config.yaml
hidden_size: 160
norm_eps: 1e-05
batch_tokens: [16384, 32768, 49152]
max_seq_len: 1024
dataset: "wikipedia_en"
MLP neurons of a small language model. Each row is named by its layer, matrix (up: input weights) and neuron, and shows model dimensions 32-159. Each number is 128 + 32 x the weight over its row's rms, rounded and kept within 0 to 255.
A block is one neuron, or neurons of one layer that tend to fire together. After each block is what it responds to, as a language model described it from the Wikipedia text at the highest values.

L3.up332 [125 131 171 163 122  99  63 114 144 109 132  91 137 125 141 141 147 109 147  86 101 132 108 125 122 162 141 170 194 142 182 125 122 145  46 146 134 105 126 128 162  75 118 118 124 121 110  51 209 121 170 154 185  98 108 154 121 218 120 140 130 165 120 111 142  87 157 121 118 109 129 126 141 118 112 100 127 110 148  97 140 126  91  81 183  56  78 102 171 114 128 150 123  86 121 191 107 133 116  62 130 116  84 124  91 155 179 124 140  98 121 132 122 110 164 181 145 105 136 141 128  82  91 102 156 102 159 130]
L3.up519 [153 147 136 138 142 140 149  53 125  91 176  98 131 108 147 132 144 145 155 194 117 117 160 175  82  97 141 101 175 127 143 124 154 202 102  93 147  37 154 132 137  72 120 153  75 137  99 118 187 171 162 111 113  89 131 160 218 153 180  99 132  54 106 163 158 134 160 128 178 109 115 109 107 152 143 146 123 162 143  86 116 129  91  83 173  57 120 159 147 143 122 112 172 171 132 182 101 166 134 127 154  75 136 126  95 106 155 106 104 132  98  86 107 105 121 136  94 134 151 130 132 147 145 120 191 147  89 112]
Description: Word-start c/ec fragments

L2.up64 [165 123 142 125  85 123  83 160 139 137 137 139 169 137 122 162 117 140 106 127 120 119 164 137 133 124  92 139 196 151 166 129 102 149  73  92 165 112 130 133 141  88  96 149  84  90 111  89  86 115 181 173 175  98  93 114 177 222 131 172 122 139  79 131 164  95 144 117 103 136 116 144 156  89 112 120 108 137 127 135 130 118 147  87 149 108  85  69 116 114  99  49 107 146 124 195  91 106 134 120 126 111 107 110  58 109 149 134 193 128 120 123 111 157  82 125 129 159 170 138 128 120 121 125 172 138 140 123]
L2.up66 [113 130 162 129 164 133 106  80 157 120 139 160 136 111 121 142  37  82 151 177 138 121 167 134  80 109  64 114 172 169 155 112 138 141  87  64 138  94 132 157 128 122 101 157  81 176 144 104 183 153 120 114 119  67 160 117 200 122 135 142 126 120 137 114 159 152 183 163 143 143 139 143 131 142 165 140 156 180 107 150 137  99 103  96 193 100 156 121 149  74 167  47 135 179 112 163 138 152 141 113 158 120 120  55  88  85 145  94 122 114 103 153 115 163  75 170  92 154 134 135 146 129  88 135 164 168 127  85]
L2.up160 [123 125 136 130  89 161 169  67 168 127 168 143 121 110 130 132 133 146 138 156 109 155 179 151  68  93 154 123 115 145 156 142 124 170  80  48 131 104 132 134 126 116 111 158  72 134 125 142 173 178 144 118 171  75 126 179 190 179 169 182 129  35  92 130 177 121 156 144 113 114 125 112 103 130 122 138 107 195 108 107 103 133 120 108 166  98 151 130 121  83  46  96 180 123  94 151 139 152 110  96 120 107 125 130 101 117 206 120 133 116 122 109  92 129 127 143 105 141 158 101 175 199 182 135 156 165 114 105]
L2.up282 [117 151 102 157  94  92 115 100 148 154 160 154 170 183 134 146 123 200 128 153 124 142 108 132 120 143 106 148 122 122 108 107  72 121  70  97 103 105 114 102 160  97  97 140  88 160 178 171 127 121 187 168 174  82 108 135 182 186 148 138 151 132 131 148 133  61 120 137  78 129 136 132 116  70 129 138 159 142 180 124 129 106  90 140 155  82 102  84 110 163 128  90 205 177  78 202  66 116 124  80 146 100  71 118  78 117 146 112 136  89 117 111  97 102 109 133 141 124 152 125 137  86 186  98 134 132 145 118]
L2.up346 [118  97 131 120 102 132 109 137 131 148 172 162 179 116 135 104  96  97 103 170 151 158 131 112 141 140 119 162  38 128  53 142  93 150 113 152 120 140 125  95 188 131 139  97  93 129 175  95 128 122 124 158 124  95 107 134 124 114 160 175 139 127 169 146 174 125  86 167  98 171 152 125  90  98  91 123 102 183 160 125 159  64 106 116 127 127 172 131 103 113 105  49 150 114 117 222 135  35 112  82 154 131 107 114  76 150  93 148 122 112 139 167 162 137 108 122 124 157 156 144 191 113 154 168 142 142 140 110]
L2.up390 [167  95  91 177 135 143 121 191 142 160 112 194 156 145 152 148 127 111 118  64  94 113 108 107 196 119 123 165 152 141 146 112 126 153 107  88 158 140 117 150 107 137 125 119 103 126 129 103 132 147 147 117 185 142 134 122 147 191 142 146  88  96  94 104 156 120 142 138  97 128 103 153 106  82 151 141 116 164 161 124 130 142 141 137 158 131  90  81  84 102  36 130 122 149  90 169  43 102 135 142  78 110  69 143 115 121 131 140 200  60 135 154  80  95 147  52 199 136 159 162 164 124 156 143 143  68 159 110]
L2.up402 [165 191 251 144 130 120 141 109 102 140 135 142 170 105 153 140 123 127 103 148 129 172 119  96 145  87 104 141 189 157 110 144 160 103 120 157 157  99 177 205 156 150 115 130 113 111 105  99 147 108 118  81 125  64 108 154 143 180 168 171 135  88 118 116 215 135 167 165 142  82  98 148 124  98 123 138 149 166 145 142 138 150 122 131 134  97 108 151  41 154 150 109 107 140 101 142 125  66  95  97  91 109 111 168  90 130 157 152 137  63 141 106  58 129  60 131 152 126 132 149 109 137 141 116  93 146 148 115]
L2.up554 [170  83  64  99 105 100 113 216 127 120 134 174 176 152 128 159 159 143 129 141  85  93  99 116 128 131  82 149 122 137 113 145 132 136 116 141 110 139 154 139 152  98  65  86 117 124 124 102 142  39 131 162 165 133 115 131 133 158 110 125 125  87 142 116 129 181 117 153  88 192  94 148 128 135 100 115  94 132 151  87 147 105  99 152 136 142 143 169  60 115  62  43 159 145 126 195  77  64 157 115 113 176  93 125  93 110 115 150 174  96 143 117 139  81 108  83 168 173 121 188 183 128 144 138 102 108 149 100]
Description: Word-internal th fragments

L3.up239 [178 103 181 163 123 109 171 142 163 145 126 199 121 107 122 130 167 125 125 164  75  79 209 121 164  44 122 108 167 179 124 112 165 143 154 147  95  57 121 160 106 134  73 133 128 156 137 132 123 126 110 128 166 127 125 167 183 249 136 149  69 128  63 155 126 123 117 135 136 102 105 131 136 118 120 106 156 133  82 169 126 150 167 102 161  96  98 182 106 133 118  74 171 120 167 100 122 141 139 110 120 141  87  75  76 130 102 100 132 106 104 105 115 117 123 136 146 144 104  53 120 116 109 151 100 135 155 105]
L3.up304 [167 211 141 115 113  86 161 175 135 118 143 185 161 107 150 123 103 115 119 150  66 138 164 111 116  78  93 122 132 165  92  84 149  60 138 140 105 150 175 105 179 131 104 116 114 191 116  60  91 116 124 138 149 102 147 110 136 141 158 200  75 163 126 117 129 101 101 128 117  66 119 172 162  99 116 131 134 108 151 148 132 109 167 159 140 100  93 120 164 159 137 117 177 155 137 135 158 100 107 126 107 136 126 100  80 124 178 108 153 155 120  90 150 138  59 133 122 121 107  99  88  99 166 145  97 191 109 108]
Description: Of in proper names

L6.up175 [166 159 167 171  69 120 147 104 171 171 156 163 185 159 106 111 102 127 106 145 126 109 151 148  98  65 157 213  99 113 121 125  89 158  90 139 128 142 124 134 205 133  87 135  85  89 151 130  70 112 136 136 129 100 153 103 127 133 191 133 168 101 138 145 167  59  94 107 108 149 143  89 105  88 130 112 108 163 192 128 123 137 140 144 156 141 137 128  71  92  96 142 111 198 128 172 138 101 100 130 108 139 143 133 102 182 100 144 120 102  99 110 114 142 130  99 119 131 160 146 133 114 200 124  99  74 196 107]
L6.up355 [134 153 165 125  81 121  90 106 141 209 188 209 167 173 130 171  59  93 172 108 141 159 132 118 143  93 114 148 125 126 138 126 111 137  64  86 118 139 168 126 135 178 108  88  99 134 138  97  75 202 159 121 126  85 157 112 150  77 194 157 155 101 120 141 124  83 110 110  91 140 141 110 136  87  93  76 112 162 176 120 100 163 177 132 149 139 139 139  74 154  97 103 107 147 132 151 118  79 103 114 132 152  90 142 136 160 110 141 124  96 125  54  94 113 163 131  80 156 169 148 174 108 163 172 187  74 165 116]
L6.up488 [133 126 159 146 136 131  99  56 159 132 159 185 182 103 130 115 140 102 144 135 150 154 154 115 129 152 152 142 103 116  92 124 106 123  94  84 152 100 177 121 117 132 107 110 118 141 176 100 104 208 140 168 153 111 136 165 143 136 206 137 168  94 162 135 185 126 102 140 109 147 136 126  60  98  89  98 132 207 209 112 142 162 124 147 134 167 111 163 103 129  81  80  92 120 113 191 135 127 123 136 136 139 139 104  98 112 133 104 105 100 142 127 136 200  63 123  98 167 170 176 159 164 125 117 114  78 151 112]
L6.up628 [157 124 142 190 107  86  79 127 126 141 189 201 167 143 145 198 129 123 163 111 124  92 137 138 116  81  69 128 118 116  86  66 116  82 123  93 120 137 160 154 134  93 128 131  43 166 129 100 110 126 138 100 176  87 117 101 136 140 126 142 103 104 147 178 175  84 115 124 105 166 124 132 176 109 111 132 155 149 154 138  99 124 124 167 138 110 113  95 106 171  60  76 183 134  90 133  82 131 121 117  91 133  88  71 116 102 121 117 155 120 115 148 126 124  94 137 117 177 152 100 167  87 191 136 141 161 154  83]
Description: Split digraph "h" pieces

L6.up5 [124 195 138 157  94  90 122  89 168 157 165 123 156 143 139 106 142 111 114 148 126 173 109 121 149  59 120 137  82 192  97 118  64 137 116  81 167  88 174 135 159 156 179 144 150 108 168 172 178 114 168 137 133 135 134 135 144 152 163 211 121 136  87 157 108  54  99 136  72  88 116 146 167  10  87 117 103 149 107  99 153  70 116 143 149 117 114 104 133  96 134 123 127 114 118 152 129  87 109 112 142  99  88 110 111  96 130 154 171  90  93  86 167 149 115 138 105 137 187 120 139  80 149 140 119 101 155 122]
L6.up398 [127 132 142 123  73  71 105 113 126 124 152  90 138 119 135 160 129  81  76 114 131 111 102 140  84 151 138 166 123 154 133 115 133 121  70  87 189 159 103 130 219 115  74 151 184  38 143 142 131  41 146 129 150 147 140 126 130 140  78 146 120 105  80 133 144 112 168 147 106 113 126 127 152 104 104 119  95 139 143 101 154 149 123  61 169 153 136 187 140  86 145 111  95 175 136 130  76  89 127 131 116  61 157 124 108 158 117 141 184 123 133  99 170 178  99 124 133 124 204 111 123 132 120  80 158 108 111  95]
L6.up416 [121 171 118 130 134 119  65  93 125 160 106 146 160 113 151 137 162 187  25 117 136 106 134 128 141 154  98 183 158 179 168 101  72  97 114 153 118 154 165 114 179 101  90 117 120  78 169 148 135 125 142 195 112 100 139 140 132 123  90 150 114 167  70 117 139  99  97 140 144  84 168 150  98  88  90 101  98 128 144 125 175 116 134 120 163 110  97  85  47 131 115 106 126 239 142 169 116 114 106 105 110 103 131 166  98 107 145 119 195  91 126  92 130 164  82 130 114 132 135 169  99  99 116  97  97 142 133  95]
L6.up455 [135 155  99  74 121  92  80 162 126  89 130 122 134 163 118 157 106 158 105 159  99 107 160 151 145 136 121 146  67 143 137 128 134 151 109 141  84 101 146 160 134  86 137 162 127 113 113 149 105 101 123 181 185 108  89 163 152 240 190 116 151 133 140 137 161 123 125 138 155 142 150 185 166  79 132  78 103 114  88  70 186 128 115 116 155 103 136 110 103 116 177  45 162 113 135 123  81 128 138 101 110 137 117 113  70 105 171 115 160 111 140 118 157 104  34 110 169 163 202 158 126  90 103 154 171 125 168 113]
Description: Word-split consonant fragments

L2.up92 [168  82 106 170 146 148 145 125 160 114 132 170 150 116 124 141 150  73 124 135  91 100 181 182  84  53  82 183 168 154 183  95 129 158  89  80 160 138 164  98  84 103  41 136  85 143 150 123 111 160 140 175 114 144 154 160 169 187 171  93 111 107 118 167 159 134 155  99 123  88 126 120 153 156 106 115 129 126  96 129 108 116 130 129 145  97 137  97  84  93 118 140 108 221 116 181 140 124  95  84 114 140 111 111  87 133 108 142 175 124 135 156  91 120 137 180 125 139 107  74 151 124 164 104 156 141 156 124]
L2.up95 [140  79 122 190 132 137 165  95 165 102 140 125  89 121 106 152 215 154 152 135 106 152 151 165  76  87 139 144 143 120 160 124 130 150 138  83 143 159 134 136 130 140 107 148 126  90 155  78  86 143 104 141 183  83 149 193 122 155 141 138  62 183 129 150 137 122 127 125 142 126 127 126 108 155  81 107 107 128 119 166 129  44 126 159 155  85  78  55 103 119  38 135 112 185 142 107 155 101 129 104  50 123 116 150  99 119 134 124 186 137 145 130  92 180 117 181 163 128 128  95  85 131 148 115 125 108 185 113]
L2.up103 [128  85 114 185 102  78  94 117 230 161 119 160 144 146 168 142 163 104 154 142  84 103 123 114 171  89 102 206 151 132 147 152 108 127 132 142 108 122 179 137 156 187  79 134  89  87 176 135 112 133 159  77 117 141 148 152 138 155 162 203 126 163 115 150 124 125 154 116 103 115 132 102 122  91 120 136 159 156 144 138 127  88 125  77 155 115  96 139 130 110 113 121 128 135 110 135  98  71 108  41  61  80  97  63 103 156  97 133 194 104 122 125 143 113 137 119 130 137 140 127 123 159 141 130 104  80 171 154]
L2.up131 [132  82 123 129  89 119  41 104 183 130 153 152 137 156 126  93 184 129 160 147 121 123 179 132 174 110  73 219 171 132 133 137  53 155 122  91 183 117 127  90  96  97  85 105 100 141 198 195 151 150 170 122 131 127 138 163 147 219 143 128 133 130 116 170 109 120 125 123 116 136 134 152  62  94 130 141 112 169 140 117 130 108 114  60 158  94 113 115  92 116  90 138 132 107 112 183  95  86 129  90  76  68 107 115 106  81 116 129 147  81 122 164 124 145 129 153 175 111 109 131 171 160 128 119 128  88 169 141]
L2.up374 [158 116 114 188  96 116 154 149 202 141 137 145 148 132 101 178 124 123 130 144  74  95 158 128  94  57  78 153 171 163 163 128 137 165  68 157 133 112 158 144 149 118  66 134  90  74 117 117 137 152 168 119 139  80 130 177 181 201 162 134 129 103  53 163 153  94 189 110 123  53 157 175 106 130 103 139 138 140  94 103 136 167 113  95 176  95 140 147 104 109  64 103 127 175 126 179 156  86 121 104  63  88 137  91 109 150 115 135 161 144 131 125 109 136 140 184 104 107 106 104 125 174 164 136 125  87 143 126]
L2.up449 [ 94  52 159 179 132 143 165 118 162 169 158 136  91 130  98 124 105 149  94 172 116 146 118 151 111 110 149 191 126 117 151 118 178 138 156 120  90 142 140 150 147 140  89 131 101  67 118  91 138 139 140 151 121  96 132 138 120 212 122 199 123 120  88 165 159 147 125 125 123  54 128 143 142 138 114 147  95 110 156 140  86 114 138 131 179  90 129 106 151  71  92  83 165 122 129 128 170 103 126 122   7 159 120 117  82 165 137  99 182 147 157 122 126 206  96 148 160 117  70 123  74 170 149 105 108  91 147 121]
L2.up597 [140 136 108 143 127 137 136 187 129 128 149 163  96 160  89 162 187 160 129 182  60 125 174 145 120  91  95 108 135 156 143 104 125 109 145 115  96 119 165 140  90  83  76 149 125 150 113 169 100 137 112 133 147 118 129 132 137 154 110 196 102 152  64 132 144 101 209  90 134  95 101 143 164 157 174 114 167 111 121 101 120 175 175 106 136  50 133 138 108  98 109  99 123 115 118 168 149 128  84 120  93 146  68 122  70 128 173 106 233 124 103 113  84 125 133 196 142 136  67  94 100 168 195 120 126 169 127 119]
L2.up610 [162 117 137 142  94  86  94 148 157  98 123 138 125 132 117 148 127 163 150 158 106  85 168 144 113  33 111 169 187 185 130 124 134 148 151 108 136 131 167  77 107 105  61 146  94 106 145 117 149 117 125 158 131 129 146 102 180 203 118 187 137 181 133 146 120 115 189 130 125  56 130 135 152 147 105 130 166 123 125 161 107  66 142  61 149  78  84 109  97 115 110 115 163 139 125 148 109 119 139  94  99  84 111 121 116 117 132 124 178 121 125 126  96 147 112 150 102 151 100 196 115 130 105  96 104 133 131 121]
Description: Possessive/partitive "of"